python train.py --n_layer=13 --d_model=384 --n_head=12 --positions="rope" --bias="all" --lr=0.00138 --warmup_steps=39 --steps=9537 --dataset="wikipedia_en"
MLP neurons of a small language model. Each row is named by its layer, matrix (up: input weights) and neuron, and shows model dimensions 240-335. Each number is 200 + 20 x the weight over its row's rms, rounded and kept within 0 to 999.
After each neuron's rows, "fires after" lists the tokens most often just before its 100 highest values on Wikipedia text that the model never trained on. A number after a token or word is its count.

L9.up244,179,212,218,200,185,208,192,208,180,227,189,264,203,181,203,187,186,223,197,194,170,214,200,221,205,229,203,204,206,202,209,174,172,227,210,176,198,172,187,197,211,227,183,192,232,221,212,177,169,192,157,193,213,187,213,210,192,201,220,199,174,210,168,219,181,206,250,182,213,197,217,204,199,238,245,206,181,191,165,212,188,184,190,183,194,190,196,181,181,196,183,191,203,196,195,228
fires after: "\n" 19, "5" 11, "- " 8, "–" 8, "5 " 7, "| " 7

L5.up33,204,212,201,208,213,199,194,194,198,215,209,179,196,221,184,184,207,204,227,200,199,187,174,184,209,216,218,195,234,194,221,222,190,250,178,185,193,188,217,203,217,186,218,194,150,165,197,214,167,175,202,177,201,204,142,250,194,181,192,211,187,217,219,210,180,218,231,206,175,220,202,197,158,180,192,200,231,202,202,225,202,229,205,196,217,203,176,169,192,167,201,195,212,203,228,178
fires after: "the " 16, "of " 13, "their " 6, "was " 6, "as " 5, "were " 4

L2.up1044,227,188,186,220,196,188,221,191,194,202,170,195,189,147,216,220,203,180,212,192,210,181,175,209,198,187,212,222,153,197,226,249,186,212,182,214,212,170,226,206,221,216,200,229,226,222,197,179,180,201,169,214,203,199,214,234,163,181,181,176,210,173,156,196,218,194,185,201,190,197,181,211,205,158,204,217,219,195,218,198,193,175,193,200,212,186,178,181,185,203,241,189,198,204,203,232
fires after: "in " 62, "In " 18, "the " 7, "'" 4

L5.up1069,207,220,189,185,203,179,219,192,175,175,207,240,178,199,235,179,231,242,192,180,169,212,178,194,208,210,201,202,202,181,214,182,156,203,148,196,162,200,186,197,223,219,170,223,226,186,205,212,180,212,160,201,201,193,213,202,214,212,237,203,177,207,211,202,210,181,223,213,212,232,209,167,213,214,175,204,215,172,202,158,202,204,201,198,201,183,202,209,195,176,218,208,201,204,188,202
fires after: "| " 29, "- " 23, "\n" 14, "200" 4

L2.up640,176,175,222,157,207,197,226,181,196,195,202,223,204,215,202,195,205,180,179,156,189,196,215,158,229,202,227,184,196,235,195,209,191,214,205,237,196,213,215,220,221,173,169,217,190,189,190,163,193,212,184,171,167,225,216,215,187,187,205,208,213,198,199,159,155,211,213,203,197,216,212,200,178,207,147,189,235,187,205,220,215,199,211,191,204,226,192,194,211,199,243,196,184,186,200,209
fires after: ", " 44, ". " 14, "and " 6, "\n" 5, "; " 4

L3.up976,217,223,199,202,247,208,231,211,193,191,193,242,195,167,244,183,209,189,239,190,212,140,235,180,227,199,203,207,202,195,228,199,199,174,200,204,259,180,193,193,210,192,223,182,174,219,198,210,200,209,183,175,176,200,196,193,199,193,153,185,199,228,231,195,202,181,214,210,207,226,191,206,217,225,220,240,187,204,215,243,223,227,191,190,178,229,215,230,197,213,194,198,191,219,168,169
fires after: "|" 65, "|---|---|---|---|---|" 6, "|---|---|" 5

L2.up1003,191,178,170,191,192,184,185,192,228,185,198,209,190,196,207,210,212,170,186,210,191,195,204,214,243,204,207,171,256,169,160,211,196,205,231,232,196,211,186,177,200,221,179,214,227,208,219,202,195,212,191,194,218,186,238,231,194,199,201,203,209,174,211,221,203,197,147,190,175,145,191,147,203,205,213,212,209,231,225,188,208,199,223,213,158,182,205,250,220,181,197,165,205,186,216,203
fires after: "," 87, "\n" 4, "." 4

L5.up1333,203,203,205,169,160,185,203,184,190,215,219,192,203,193,191,199,215,211,200,203,215,180,216,200,189,195,188,197,229,192,173,232,233,207,215,219,207,207,229,166,182,198,199,195,209,193,196,137,193,204,175,242,184,206,212,209,198,194,169,195,195,205,209,191,195,210,204,202,205,183,205,207,207,170,185,230,185,212,197,176,204,183,188,156,187,209,184,228,187,183,189,212,203,221,195,193
fires after: "==" 63, "===" 9, "." 8

L3.up379,199,179,210,207,193,253,182,198,163,181,205,171,210,204,220,207,211,198,163,204,197,208,196,191,193,202,210,198,215,182,220,169,196,203,195,196,195,183,168,203,219,204,199,211,202,155,185,206,193,209,206,163,185,168,182,212,200,183,196,177,197,200,158,175,192,234,222,213,214,198,173,201,228,230,179,168,199,205,206,218,186,189,213,216,186,192,218,241,192,207,194,171,226,180,154,193
fires after: "\n" 53, "\n\n" 11

L2.up677,171,175,219,180,193,235,229,197,178,198,212,175,192,178,188,206,179,168,228,197,168,197,213,197,165,173,188,217,198,241,181,192,182,204,221,192,225,195,224,187,204,157,186,184,182,215,198,194,218,199,190,252,215,180,189,200,204,203,202,178,224,192,194,202,179,203,212,205,211,217,150,230,199,171,166,186,191,168,204,187,207,182,202,190,163,192,189,205,231,216,193,208,237,172,199,176
fires after: "is " 25, "was " 15, "under " 13, "'" 8, "not " 6

L2.up70,238,173,213,179,222,207,187,221,170,207,212,181,163,213,184,190,189,183,223,198,161,206,199,173,215,201,205,202,191,168,212,196,184,196,183,219,206,177,271,212,235,185,184,200,181,194,194,173,204,205,236,243,209,168,223,221,189,194,183,220,236,194,192,207,171,175,198,199,196,193,233,203,162,217,200,177,190,183,199,203,208,186,203,197,189,209,247,191,202,197,180,189,236,208,209,201
fires after: "\n" 24, ", " 17, "in " 8, "(" 6

L9.up371,183,217,231,210,207,198,193,217,220,190,189,207,209,213,190,219,207,182,205,205,207,197,179,166,187,202,160,182,235,218,212,176,193,183,218,161,214,174,217,201,214,178,180,224,248,189,205,211,196,187,180,185,190,201,192,252,184,202,226,204,203,200,177,209,230,226,224,202,160,206,207,225,200,187,221,215,189,175,207,217,173,164,180,217,200,166,176,206,197,194,193,193,189,204,199,156
fires after: "\n" 31, "; " 6, "\n\n" 6, "DO" 5, "NS" 4

L3.up661,222,183,198,210,221,181,227,193,189,239,225,165,216,225,227,169,213,209,207,218,183,183,202,199,226,211,195,210,195,209,195,230,188,193,200,186,216,213,230,174,207,174,185,212,215,205,217,189,196,221,184,212,176,169,197,221,180,175,230,168,238,189,219,237,202,188,254,229,208,178,222,165,178,216,118,194,198,198,195,211,230,205,232,216,232,175,186,193,188,172,219,198,229,201,172,227
fires after: "|" 28, "\n" 10, "." 6, ", " 5, "'" 4, "ol" 4

L2.up1247,158,177,187,198,235,216,193,192,200,197,217,209,200,243,204,196,197,231,195,184,187,181,240,205,211,166,208,179,205,182,205,193,196,221,199,187,188,196,225,204,201,196,246,187,222,210,191,157,198,216,197,198,223,172,200,199,170,228,213,192,176,202,209,187,176,208,198,189,232,211,216,220,219,224,262,192,159,208,197,212,187,210,245,172,173,191,209,179,211,189,198,204,211,220,196,219
fires after: "==" 51, "." 24, "===" 6, "\n\n" 4

L5.up267,219,201,197,184,205,178,184,225,189,209,205,191,190,235,156,219,203,190,216,218,186,157,186,213,233,172,190,190,226,194,198,189,180,199,168,184,204,181,185,199,219,186,209,222,208,185,202,210,166,186,198,198,190,199,185,203,195,198,235,201,199,234,193,188,189,210,206,187,190,183,229,183,204,177,166,173,199,210,191,161,163,212,178,202,227,189,186,175,182,177,210,202,208,210,224,230
fires after: "the " 33, "a " 8, "in " 6, "was " 4, "is " 4

L2.up1153,213,189,199,194,189,219,169,210,189,227,184,197,220,204,220,193,194,231,220,213,164,215,199,202,218,193,182,165,208,212,206,230,196,193,189,212,215,206,216,217,228,220,213,189,228,185,167,201,242,188,221,220,205,178,188,144,188,173,182,190,206,257,212,165,237,175,201,187,210,206,182,244,196,200,179,195,208,192,180,181,175,229,203,192,159,178,195,207,211,192,198,198,209,222,225,217
fires after: "\n\n" 27, ". " 16, "\n" 9, "n" 4, "- " 4, "| " 4

L5.up679,195,184,237,194,229,201,179,168,171,222,165,185,200,209,208,192,200,179,194,212,192,177,210,209,204,176,201,207,248,214,204,218,225,180,191,216,194,179,170,174,223,204,205,196,249,206,196,200,182,174,209,226,195,203,188,185,225,178,192,192,219,229,186,204,225,204,203,206,202,212,173,171,197,170,205,178,169,200,226,186,224,182,170,192,193,211,244,227,198,191,201,236,234,164,170,213
fires after: "a " 31, "–" 9, "-" 7, "is " 4

L2.up1092,184,222,209,203,232,194,214,195,193,205,202,207,196,168,165,199,182,217,219,184,215,226,190,170,170,177,217,185,242,204,157,203,171,180,213,162,218,183,209,224,213,198,198,204,167,208,203,201,202,205,205,178,229,190,180,158,204,224,229,201,164,202,203,192,200,192,171,201,194,192,223,243,187,172,183,232,193,194,223,233,198,159,193,205,198,154,158,186,232,221,201,193,237,167,203,193
fires after: "in " 80, "under " 6, "of " 4, "'" 4

L9.up473,196,220,187,190,212,208,195,182,198,211,183,199,228,216,149,159,225,171,213,195,218,165,206,226,217,183,218,226,211,200,233,189,218,194,213,213,191,156,197,206,223,192,205,213,229,210,165,237,186,195,156,189,213,192,207,159,166,209,171,225,224,232,195,218,187,191,219,213,181,192,184,210,200,177,181,185,208,201,185,188,208,194,206,224,194,185,183,197,197,150,212,201,204,222,185,189
fires after: "\n" 38, "| " 13, "3" 9, "3 " 6, "- " 6

L2.up1436,205,157,200,183,184,146,220,227,205,221,199,203,209,201,180,202,219,194,200,169,219,171,220,172,204,223,199,194,209,205,181,232,217,167,173,216,202,199,211,227,212,200,187,223,188,188,205,185,218,212,203,197,206,194,232,203,208,192,185,194,206,214,186,177,202,224,191,192,234,195,177,194,183,224,172,193,206,203,202,252,226,198,221,168,225,211,193,197,198,199,163,177,237,216,190,215
fires after: "United " 30, ", " 23, "\n\n" 20, "\n" 8, "New " 5, "(" 4

L5.up1030,182,193,203,191,193,212,221,171,220,205,197,221,214,193,180,209,214,188,199,201,189,235,203,219,174,203,221,168,212,191,185,241,187,198,202,181,174,192,229,174,197,218,237,149,213,220,211,190,211,195,191,235,202,218,199,223,167,203,191,211,181,204,175,215,172,171,185,198,219,216,201,245,195,158,178,182,190,214,208,216,194,203,145,185,228,191,184,209,195,203,187,181,234,232,162,178
fires after: "." 50, "==" 18, "===" 11

L3.up972,197,208,215,212,205,204,229,237,183,223,189,217,206,258,180,204,232,174,195,192,175,191,202,201,218,186,195,222,163,199,148,201,191,164,236,167,230,229,232,222,233,216,208,201,189,201,216,214,215,244,197,194,164,201,187,186,219,190,195,183,187,204,205,182,194,202,176,152,227,164,208,180,175,205,165,190,223,212,172,182,192,180,249,197,183,140,221,224,201,231,215,196,174,189,190,221
fires after: "In " 26, "For " 12, "in " 10, "of " 8, ", " 7, "As " 5

L3.up1037,213,203,208,173,188,149,205,164,195,192,204,173,229,221,185,204,178,193,201,217,180,210,173,193,215,195,207,152,172,230,202,208,204,197,193,249,194,205,224,185,203,189,192,210,177,179,194,183,172,225,176,196,211,242,222,206,174,201,168,197,191,212,192,233,195,171,176,207,212,185,221,179,205,193,199,196,177,225,208,255,192,186,180,236,201,181,193,199,215,198,204,180,202,217,188,191
fires after: "=" 26, "===" 13, "==" 11, ")" 9, "\" " 4, "\n\n" 4

L3.up1367,191,208,198,217,176,198,205,182,202,167,234,232,219,238,212,180,178,191,217,210,180,169,181,213,215,197,218,153,194,185,210,215,233,179,200,215,201,214,216,205,220,220,191,216,212,215,206,198,201,184,196,204,199,224,189,193,174,229,172,201,190,181,234,227,183,219,164,222,238,196,221,171,178,184,203,189,200,211,191,182,224,253,159,190,185,166,228,192,211,229,178,183,206,237,158,201
fires after: "|" 84, "==" 4

L2.up632,181,215,204,173,194,183,179,190,213,229,196,177,224,207,172,193,233,211,187,205,159,224,179,169,206,186,193,166,159,172,204,160,156,194,178,207,186,197,166,222,184,193,220,192,264,199,194,194,183,211,186,223,187,201,209,223,186,188,174,215,162,216,189,203,176,194,193,190,208,214,223,188,174,194,182,217,176,214,180,187,192,211,183,188,186,184,204,246,191,180,184,205,194,223,177,197
fires after: "==" 20, "== " 12, "'" 8, "\n\n" 6, ". " 5, "Char" 4

L2.up646,167,230,193,176,196,194,204,201,210,216,229,226,237,210,158,200,198,180,223,205,213,190,162,215,217,227,197,179,189,197,185,149,175,163,186,186,212,212,192,192,232,200,141,187,248,205,186,192,161,227,203,174,221,177,199,197,215,228,212,217,198,200,225,197,224,198,232,194,198,225,190,210,183,204,224,177,208,224,248,192,226,194,197,224,206,195,220,235,193,202,218,161,200,178,215,198
fires after: "| " 29, "- " 12, "|" 9, "\n\n" 6, "==" 5

L2.up511,152,207,179,175,201,216,200,215,201,201,165,187,203,181,223,190,187,168,141,221,188,202,187,226,215,191,222,198,215,218,236,205,201,192,206,177,218,178,184,200,220,212,205,195,177,228,197,228,171,173,213,203,189,223,187,200,223,210,196,213,217,219,206,173,197,201,166,194,234,243,180,205,193,188,193,215,164,189,209,198,162,206,229,193,175,173,162,221,182,214,171,207,209,198,218,175
fires after: "|" 51, "8" 6, ")" 5, ") " 5

L2.up579,231,222,220,221,230,163,187,185,185,222,218,228,187,190,218,171,204,192,224,181,191,221,194,188,222,174,181,182,169,222,200,185,204,188,206,195,209,211,171,180,224,234,217,181,193,223,195,216,218,212,202,186,209,202,173,199,178,186,186,215,201,217,190,201,195,190,188,206,203,194,159,223,239,195,199,220,232,218,177,170,236,192,215,213,182,182,175,197,221,189,175,178,201,214,180,205
fires after: "199" 16, "197" 14, "193" 13, "Country" 7, "200" 6, "201" 6

L2.up456,194,216,212,208,205,207,216,165,197,222,222,186,206,185,198,197,158,213,199,187,202,203,205,190,225,230,170,211,187,183,211,165,208,192,230,189,231,173,204,185,219,219,184,166,176,148,139,203,210,209,194,237,220,231,212,168,177,182,187,234,201,222,186,207,237,214,176,214,194,234,171,203,224,204,185,227,171,205,189,197,226,204,194,182,216,206,205,205,207,207,191,219,194,214,167,194
fires after: "|" 39, ") " 9, "from " 8, "W " 7

L9.up685,191,193,190,208,192,190,256,215,214,161,229,216,197,217,171,170,202,228,206,199,189,222,207,192,211,218,207,221,204,185,195,210,179,212,189,165,198,219,190,200,198,215,201,180,194,209,210,161,176,215,163,182,203,184,219,197,208,206,220,213,204,161,204,193,192,183,185,194,228,187,180,187,226,211,198,201,211,185,229,193,233,168,164,201,199,202,187,215,187,232,221,196,182,158,166,175
fires after: "| " 32, "- " 31

L5.up721,216,192,207,186,175,180,175,230,178,205,208,177,233,205,138,191,227,177,176,167,209,217,200,212,205,164,214,204,237,205,171,226,217,218,231,206,191,213,201,187,185,194,217,188,213,231,201,163,231,201,191,203,209,238,204,201,189,205,183,190,185,187,218,172,194,215,196,206,235,217,172,214,174,154,176,198,188,223,172,207,214,203,182,232,163,218,200,199,183,193,185,199,199,243,172,234
fires after: "==" 25, "===" 17, "." 12

L2.up591,185,203,205,229,202,215,235,221,224,206,145,187,214,227,171,240,200,182,199,198,217,200,220,204,217,213,231,234,197,209,191,243,204,217,168,219,185,191,194,228,232,225,189,208,196,213,189,214,195,222,184,217,216,210,177,210,206,185,234,146,213,174,193,194,179,187,185,200,185,201,200,199,197,212,199,159,189,208,215,219,191,184,203,195,234,170,181,205,222,191,217,203,215,191,164,212
fires after: "in " 37, "In " 19

L3.up1270,202,211,201,212,200,229,205,222,219,239,211,240,196,184,184,205,194,191,211,176,207,228,206,204,200,202,195,190,249,201,201,235,169,200,210,212,242,204,200,191,224,184,199,231,215,203,208,195,170,225,168,213,207,240,187,224,161,199,176,176,193,193,207,221,184,211,225,188,229,152,197,211,215,162,215,184,181,199,248,191,215,181,233,199,205,193,200,194,187,197,194,192,230,185,222,228
fires after: "of " 19, "the " 14, "'" 8, "www" 8, "Institute " 5

L5.up1449,206,196,201,209,218,193,217,197,188,201,168,221,223,160,200,210,193,187,188,223,180,193,178,195,234,174,206,183,179,167,176,219,211,213,181,210,192,194,163,194,199,209,231,226,235,229,180,163,227,189,182,173,192,201,241,181,220,216,211,216,199,177,212,189,194,196,215,179,211,224,239,193,215,187,177,203,217,193,197,187,183,180,216,213,184,195,235,188,194,216,225,183,211,212,203,227
fires after: "the " 35, "The " 12, "E" 4

L2.up964,211,169,216,188,192,189,158,206,183,192,183,194,188,216,190,190,188,188,217,192,188,184,219,232,214,234,242,218,223,222,191,199,216,193,168,209,200,213,210,192,213,202,229,204,206,190,189,214,212,196,166,193,209,190,241,216,190,174,172,212,207,206,196,219,199,221,218,190,201,192,210,198,150,181,231,169,203,214,194,213,221,204,207,182,173,194,189,158,162,197,227,211,214,196,183,200
fires after: "the " 32, "." 15, "The " 6, "of " 4

L2.up1162,210,164,161,183,173,157,180,177,184,227,246,204,201,181,194,192,208,223,173,179,168,212,199,190,214,234,202,198,216,175,198,227,147,235,215,227,236,211,199,237,187,172,210,191,173,230,196,193,188,222,197,247,183,198,178,181,199,230,203,214,169,205,215,210,217,215,179,239,208,197,187,210,197,197,169,193,202,177,183,203,180,185,171,195,226,186,169,196,182,213,182,182,199,168,200,171
fires after: "|" 67, "Chart " 5, "\n" 4

L5.up599,181,187,182,197,199,198,162,187,194,185,211,226,248,196,156,174,180,187,194,209,208,156,206,187,195,185,184,178,180,208,204,175,171,162,193,175,215,192,203,207,213,203,213,233,211,212,208,179,181,196,194,220,200,182,228,219,215,224,206,166,189,204,208,223,204,181,174,205,197,184,215,170,168,186,209,184,187,223,197,179,189,202,182,188,208,203,232,198,220,203,190,155,178,185,184,175
fires after: "." 43, "==" 10, "\n" 4

L2.up1452,197,204,176,203,167,189,237,176,230,204,202,226,178,199,215,172,179,230,193,192,202,205,195,217,223,198,198,193,214,222,210,176,211,236,187,200,225,208,182,181,199,197,201,222,220,203,205,230,215,239,207,173,176,216,166,223,215,241,191,179,200,200,188,182,175,176,193,188,200,193,174,213,234,186,190,186,188,212,187,208,218,193,188,177,211,175,201,232,213,207,187,185,246,204,210,239
fires after: "200" 16, "201" 14, "202" 13, "199" 8, "| " 7, "of " 5

L3.up1285,237,193,173,200,221,213,199,187,200,211,178,196,215,206,213,197,163,186,225,216,210,230,188,185,185,201,216,251,199,201,176,188,221,209,198,200,229,240,197,205,212,178,223,193,188,196,187,201,220,204,182,219,195,219,257,220,176,232,196,212,191,197,253,233,186,184,172,190,159,204,209,230,200,194,205,195,208,198,173,190,206,199,213,182,176,221,195,212,179,161,214,207,186,189,211,204
fires after: "| " 33, "(" 9, "his " 5, ", " 4, "–" 4

L2.up339,198,186,245,196,235,244,185,202,215,169,212,215,170,185,223,206,173,188,219,183,167,200,206,201,192,192,197,217,212,247,214,216,201,214,222,189,205,188,205,171,209,188,171,200,214,197,183,227,236,204,170,210,207,216,226,200,218,174,199,219,219,205,200,218,177,213,187,180,196,234,205,224,228,175,212,205,211,207,198,197,225,208,204,210,152,217,199,183,181,187,196,236,234,172,208,207
fires after: "–" 60, "-" 10

L3.up12,189,226,191,215,179,189,223,258,222,200,224,234,193,203,217,186,213,191,174,207,199,180,203,156,199,189,242,228,181,214,216,198,190,180,204,194,151,187,259,189,173,242,221,221,232,186,234,202,215,183,203,180,200,197,198,175,213,198,215,206,185,204,220,170,183,180,230,165,215,221,179,207,218,241,213,216,174,225,191,211,152,203,202,171,203,188,186,219,196,199,193,219,179,210,182,187
fires after: "\n\n" 21, "\n" 16, "There " 15, "8" 5

L5.up1383,225,236,201,199,212,173,167,212,211,214,175,178,218,191,181,217,225,184,198,213,203,194,217,198,187,207,198,172,183,227,166,219,201,203,208,209,163,191,198,201,217,215,175,204,178,159,161,189,198,210,169,203,209,208,244,147,184,205,227,194,188,217,201,217,215,225,172,141,210,222,224,225,178,206,181,189,196,198,204,183,228,207,197,192,198,195,154,225,195,207,214,186,186,202,170,195
fires after: "\" " 23, "\n" 14, ") " 9, "As " 4

L2.up437,179,211,212,208,220,184,177,210,231,192,207,203,223,186,223,214,197,198,184,227,214,208,217,159,247,220,205,210,177,180,234,189,191,197,192,187,228,192,215,271,185,203,171,173,199,211,243,209,240,171,216,197,193,202,175,228,207,215,236,188,191,168,219,210,225,210,184,195,156,211,198,206,199,221,230,210,204,234,179,218,205,193,240,187,169,208,197,196,160,211,193,184,184,219,204,220
fires after: "==" 32, "== " 19, "===" 10

L5.up1032,238,206,222,152,167,187,182,174,236,186,214,226,230,233,214,183,188,195,176,183,178,190,179,195,204,201,199,229,213,184,175,176,208,238,220,196,214,222,208,175,169,244,212,217,192,159,174,206,195,211,211,172,196,185,224,206,200,179,197,189,209,180,217,183,208,176,198,228,227,202,221,181,153,188,205,203,199,232,222,223,227,205,178,203,232,198,215,203,206,245,207,211,194,242,190,200
fires after: "| " 30, "|" 29

L2.up1065,184,200,200,206,199,176,204,203,185,201,239,188,224,202,221,187,220,189,198,193,171,203,181,201,173,196,211,193,192,203,240,190,198,178,216,206,231,195,182,222,221,186,193,174,217,246,167,186,195,214,187,187,177,178,180,173,224,177,189,206,188,176,206,211,220,212,166,178,218,211,194,225,202,197,189,177,173,167,208,192,214,218,198,238,199,198,217,216,221,214,201,180,190,206,225,188
fires after: "| " 41, "|" 9, "Chart " 7, "place" 5

L9.up94,247,186,242,164,212,188,210,196,200,217,204,197,197,232,224,172,193,181,216,230,233,194,230,193,227,228,233,217,204,159,205,183,212,154,184,214,189,155,179,210,207,170,210,183,180,198,214,219,217,181,190,200,223,222,167,182,207,202,187,206,198,183,217,191,188,183,201,209,207,214,202,239,205,185,173,227,191,240,228,217,220,202,200,234,219,171,179,213,205,206,194,195,212,235,191,195
fires after: "0" 16, "1" 9, "3 " 9, "(" 7, "2" 6, "3" 6

L2.up1440,200,217,214,219,213,183,227,200,200,195,163,200,225,175,205,240,194,227,219,236,189,165,216,198,179,199,207,210,145,199,200,219,194,218,155,155,200,222,201,206,187,209,200,188,231,191,225,183,195,185,203,186,186,190,208,233,197,193,212,176,200,179,222,217,215,227,206,229,191,208,192,217,195,188,199,215,222,170,170,177,190,205,183,242,158,244,170,208,195,182,186,203,235,177,179,201
fires after: "==" 40, "== " 24, "the " 5, "\n\n" 4

L5.up1343,200,190,191,169,200,217,176,217,190,188,169,235,237,199,223,207,213,176,199,221,186,231,193,196,195,202,216,217,217,188,204,181,181,190,208,215,190,215,210,178,213,217,187,236,202,213,182,198,212,225,182,195,206,214,232,184,217,181,200,186,181,193,166,190,225,180,195,190,186,144,209,213,210,185,205,175,184,176,214,192,203,205,212,203,217,170,232,163,179,186,244,218,196,228,194,207
fires after: "the " 67, "in " 4

L3.up25,248,205,171,151,203,191,192,148,189,207,184,168,215,255,155,187,187,158,196,219,207,184,192,167,201,202,220,193,182,190,178,202,184,210,155,199,216,185,184,184,202,181,230,200,202,185,181,205,183,190,184,138,238,172,215,233,179,185,198,186,172,212,200,212,212,219,217,186,191,180,192,180,202,167,195,204,200,245,178,222,191,203,207,197,213,199,248,199,190,183,215,235,196,205,197,166
fires after: "the " 39, "of " 7, "between " 4, "a " 4

L3.up1305,232,193,207,195,215,188,193,201,229,187,179,175,219,170,177,164,236,209,215,185,214,204,215,171,166,203,240,213,177,246,236,231,229,200,183,221,201,188,192,186,220,172,198,154,198,196,212,221,203,221,179,170,186,195,198,164,210,215,198,174,245,200,210,221,232,177,199,190,216,214,204,205,222,210,219,194,175,195,214,192,178,203,196,187,167,170,198,185,208,172,208,164,207,215,187,210
fires after: "\n\n" 30, "\n" 13, "- " 8, "===" 4

L5.up624,192,204,189,204,210,206,208,171,214,192,192,264,242,201,174,186,210,170,189,228,197,198,208,170,207,191,212,205,206,206,158,212,195,204,211,187,171,222,169,208,221,223,163,166,214,207,206,222,183,220,200,212,190,204,196,202,181,197,214,192,182,201,186,190,183,196,184,196,193,189,184,195,178,187,194,226,199,177,210,176,187,213,211,190,213,226,249,213,203,176,205,213,170,199,225,220
fires after: "," 34, "as " 21, "| " 8, ": " 7, "(#" 4, "." 4

L2.up137,196,178,207,195,204,231,221,200,187,207,231,189,220,203,208,212,203,175,176,203,193,196,174,198,193,234,172,221,212,222,203,242,225,218,192,177,189,215,174,199,165,203,199,197,219,216,210,166,211,224,206,215,223,212,183,205,221,206,205,175,198,188,161,213,204,236,175,211,188,200,215,233,203,199,211,185,176,165,191,197,203,225,181,217,197,165,214,174,195,193,232,197,188,194,198,229
fires after: "=" 56, "\"" 10, "the " 8, "| " 8, ": " 4

L9.up277,214,192,212,177,222,201,205,185,224,190,197,222,187,220,166,187,196,178,230,187,179,179,193,191,179,190,203,199,233,232,205,192,192,191,232,217,182,207,231,218,244,182,211,183,216,185,212,225,193,217,190,205,227,209,228,227,210,191,239,229,193,220,232,197,206,193,202,172,173,208,200,186,191,172,205,205,191,177,178,202,208,219,196,215,193,178,202,167,192,191,190,207,238,193,178,232
fires after: "\n\n" 65, "\n" 10

L9.up1462,173,203,242,200,217,194,211,190,223,173,182,208,190,189,186,212,213,216,198,158,209,200,188,181,200,215,206,192,194,150,212,188,185,173,215,235,186,162,177,237,189,202,185,234,217,208,174,186,206,211,164,183,182,195,208,181,164,181,196,244,189,234,227,222,190,203,221,208,209,195,214,215,138,192,190,219,171,215,177,216,190,206,206,193,216,199,207,210,181,183,229,183,217,233,178,217
fires after: "\n" 41, "4" 13, "| " 10, "- " 8, "3 " 6, "4 " 5

L2.up426,192,203,182,170,217,229,199,185,199,206,217,209,216,213,207,225,190,209,196,192,176,220,205,191,212,184,227,202,191,215,243,152,203,182,172,195,207,249,205,214,220,226,219,197,213,178,217,197,209,153,204,188,204,196,183,200,197,177,187,196,216,201,215,224,202,194,211,186,227,200,174,203,174,208,196,191,177,199,211,199,171,187,211,186,150,157,227,250,220,198,201,211,200,192,208,223
fires after: "\n\n" 30, "\n" 15, "to " 15, ". " 9, "." 4

L2.up65,160,207,200,191,207,204,194,202,186,238,244,224,158,222,183,174,215,219,191,202,176,211,212,211,183,195,195,178,175,207,184,216,173,226,252,206,229,183,224,216,182,179,232,172,189,229,211,216,173,206,193,225,224,205,206,184,213,194,207,207,217,189,225,217,179,196,175,202,233,193,194,218,176,188,197,195,167,190,191,214,232,172,206,221,185,210,237,185,199,196,156,215,199,185,171,209
fires after: "|" 41, "| " 12, "is " 6, "are " 5, "in" 4

L9.up1420,196,211,213,174,175,178,214,152,176,182,209,203,186,168,204,219,177,198,180,189,194,179,181,207,187,189,183,223,206,200,182,228,217,226,176,175,226,203,208,199,189,186,191,201,217,190,181,201,213,228,190,191,196,227,175,217,214,216,221,198,192,231,196,226,193,218,192,229,183,205,196,175,209,192,188,195,209,200,197,196,218,180,204,188,198,213,197,187,174,211,217,196,201,183,196,217
fires after: "–" 25, "201" 13, "199" 5, "200" 5, "191" 4

L3.up1203,203,188,215,212,225,215,192,213,182,203,225,208,232,205,165,239,216,159,207,230,208,198,173,199,202,206,184,198,197,167,223,200,182,178,228,226,192,195,191,186,198,219,175,205,218,186,176,208,211,235,213,174,170,188,187,215,160,219,174,222,203,177,172,204,229,189,198,177,225,184,211,206,155,200,228,256,203,202,222,136,191,154,208,161,208,157,210,192,194,226,197,219,189,148,218,219
fires after: "on " 25, "On " 15, "in " 15, "In " 10, "of " 4

L5.up1415,204,192,191,169,157,223,153,218,183,218,222,193,163,194,255,162,191,256,161,187,186,194,208,175,226,207,216,183,160,197,211,181,197,200,219,208,225,190,177,228,188,197,206,188,223,224,188,189,189,211,187,187,223,147,184,194,199,170,184,226,194,234,196,234,175,167,200,193,211,206,221,180,218,197,233,196,195,174,216,222,221,219,182,216,161,220,191,183,205,209,223,212,178,191,188,241
fires after: "| " 41, "- " 30, "|" 8, "5 " 4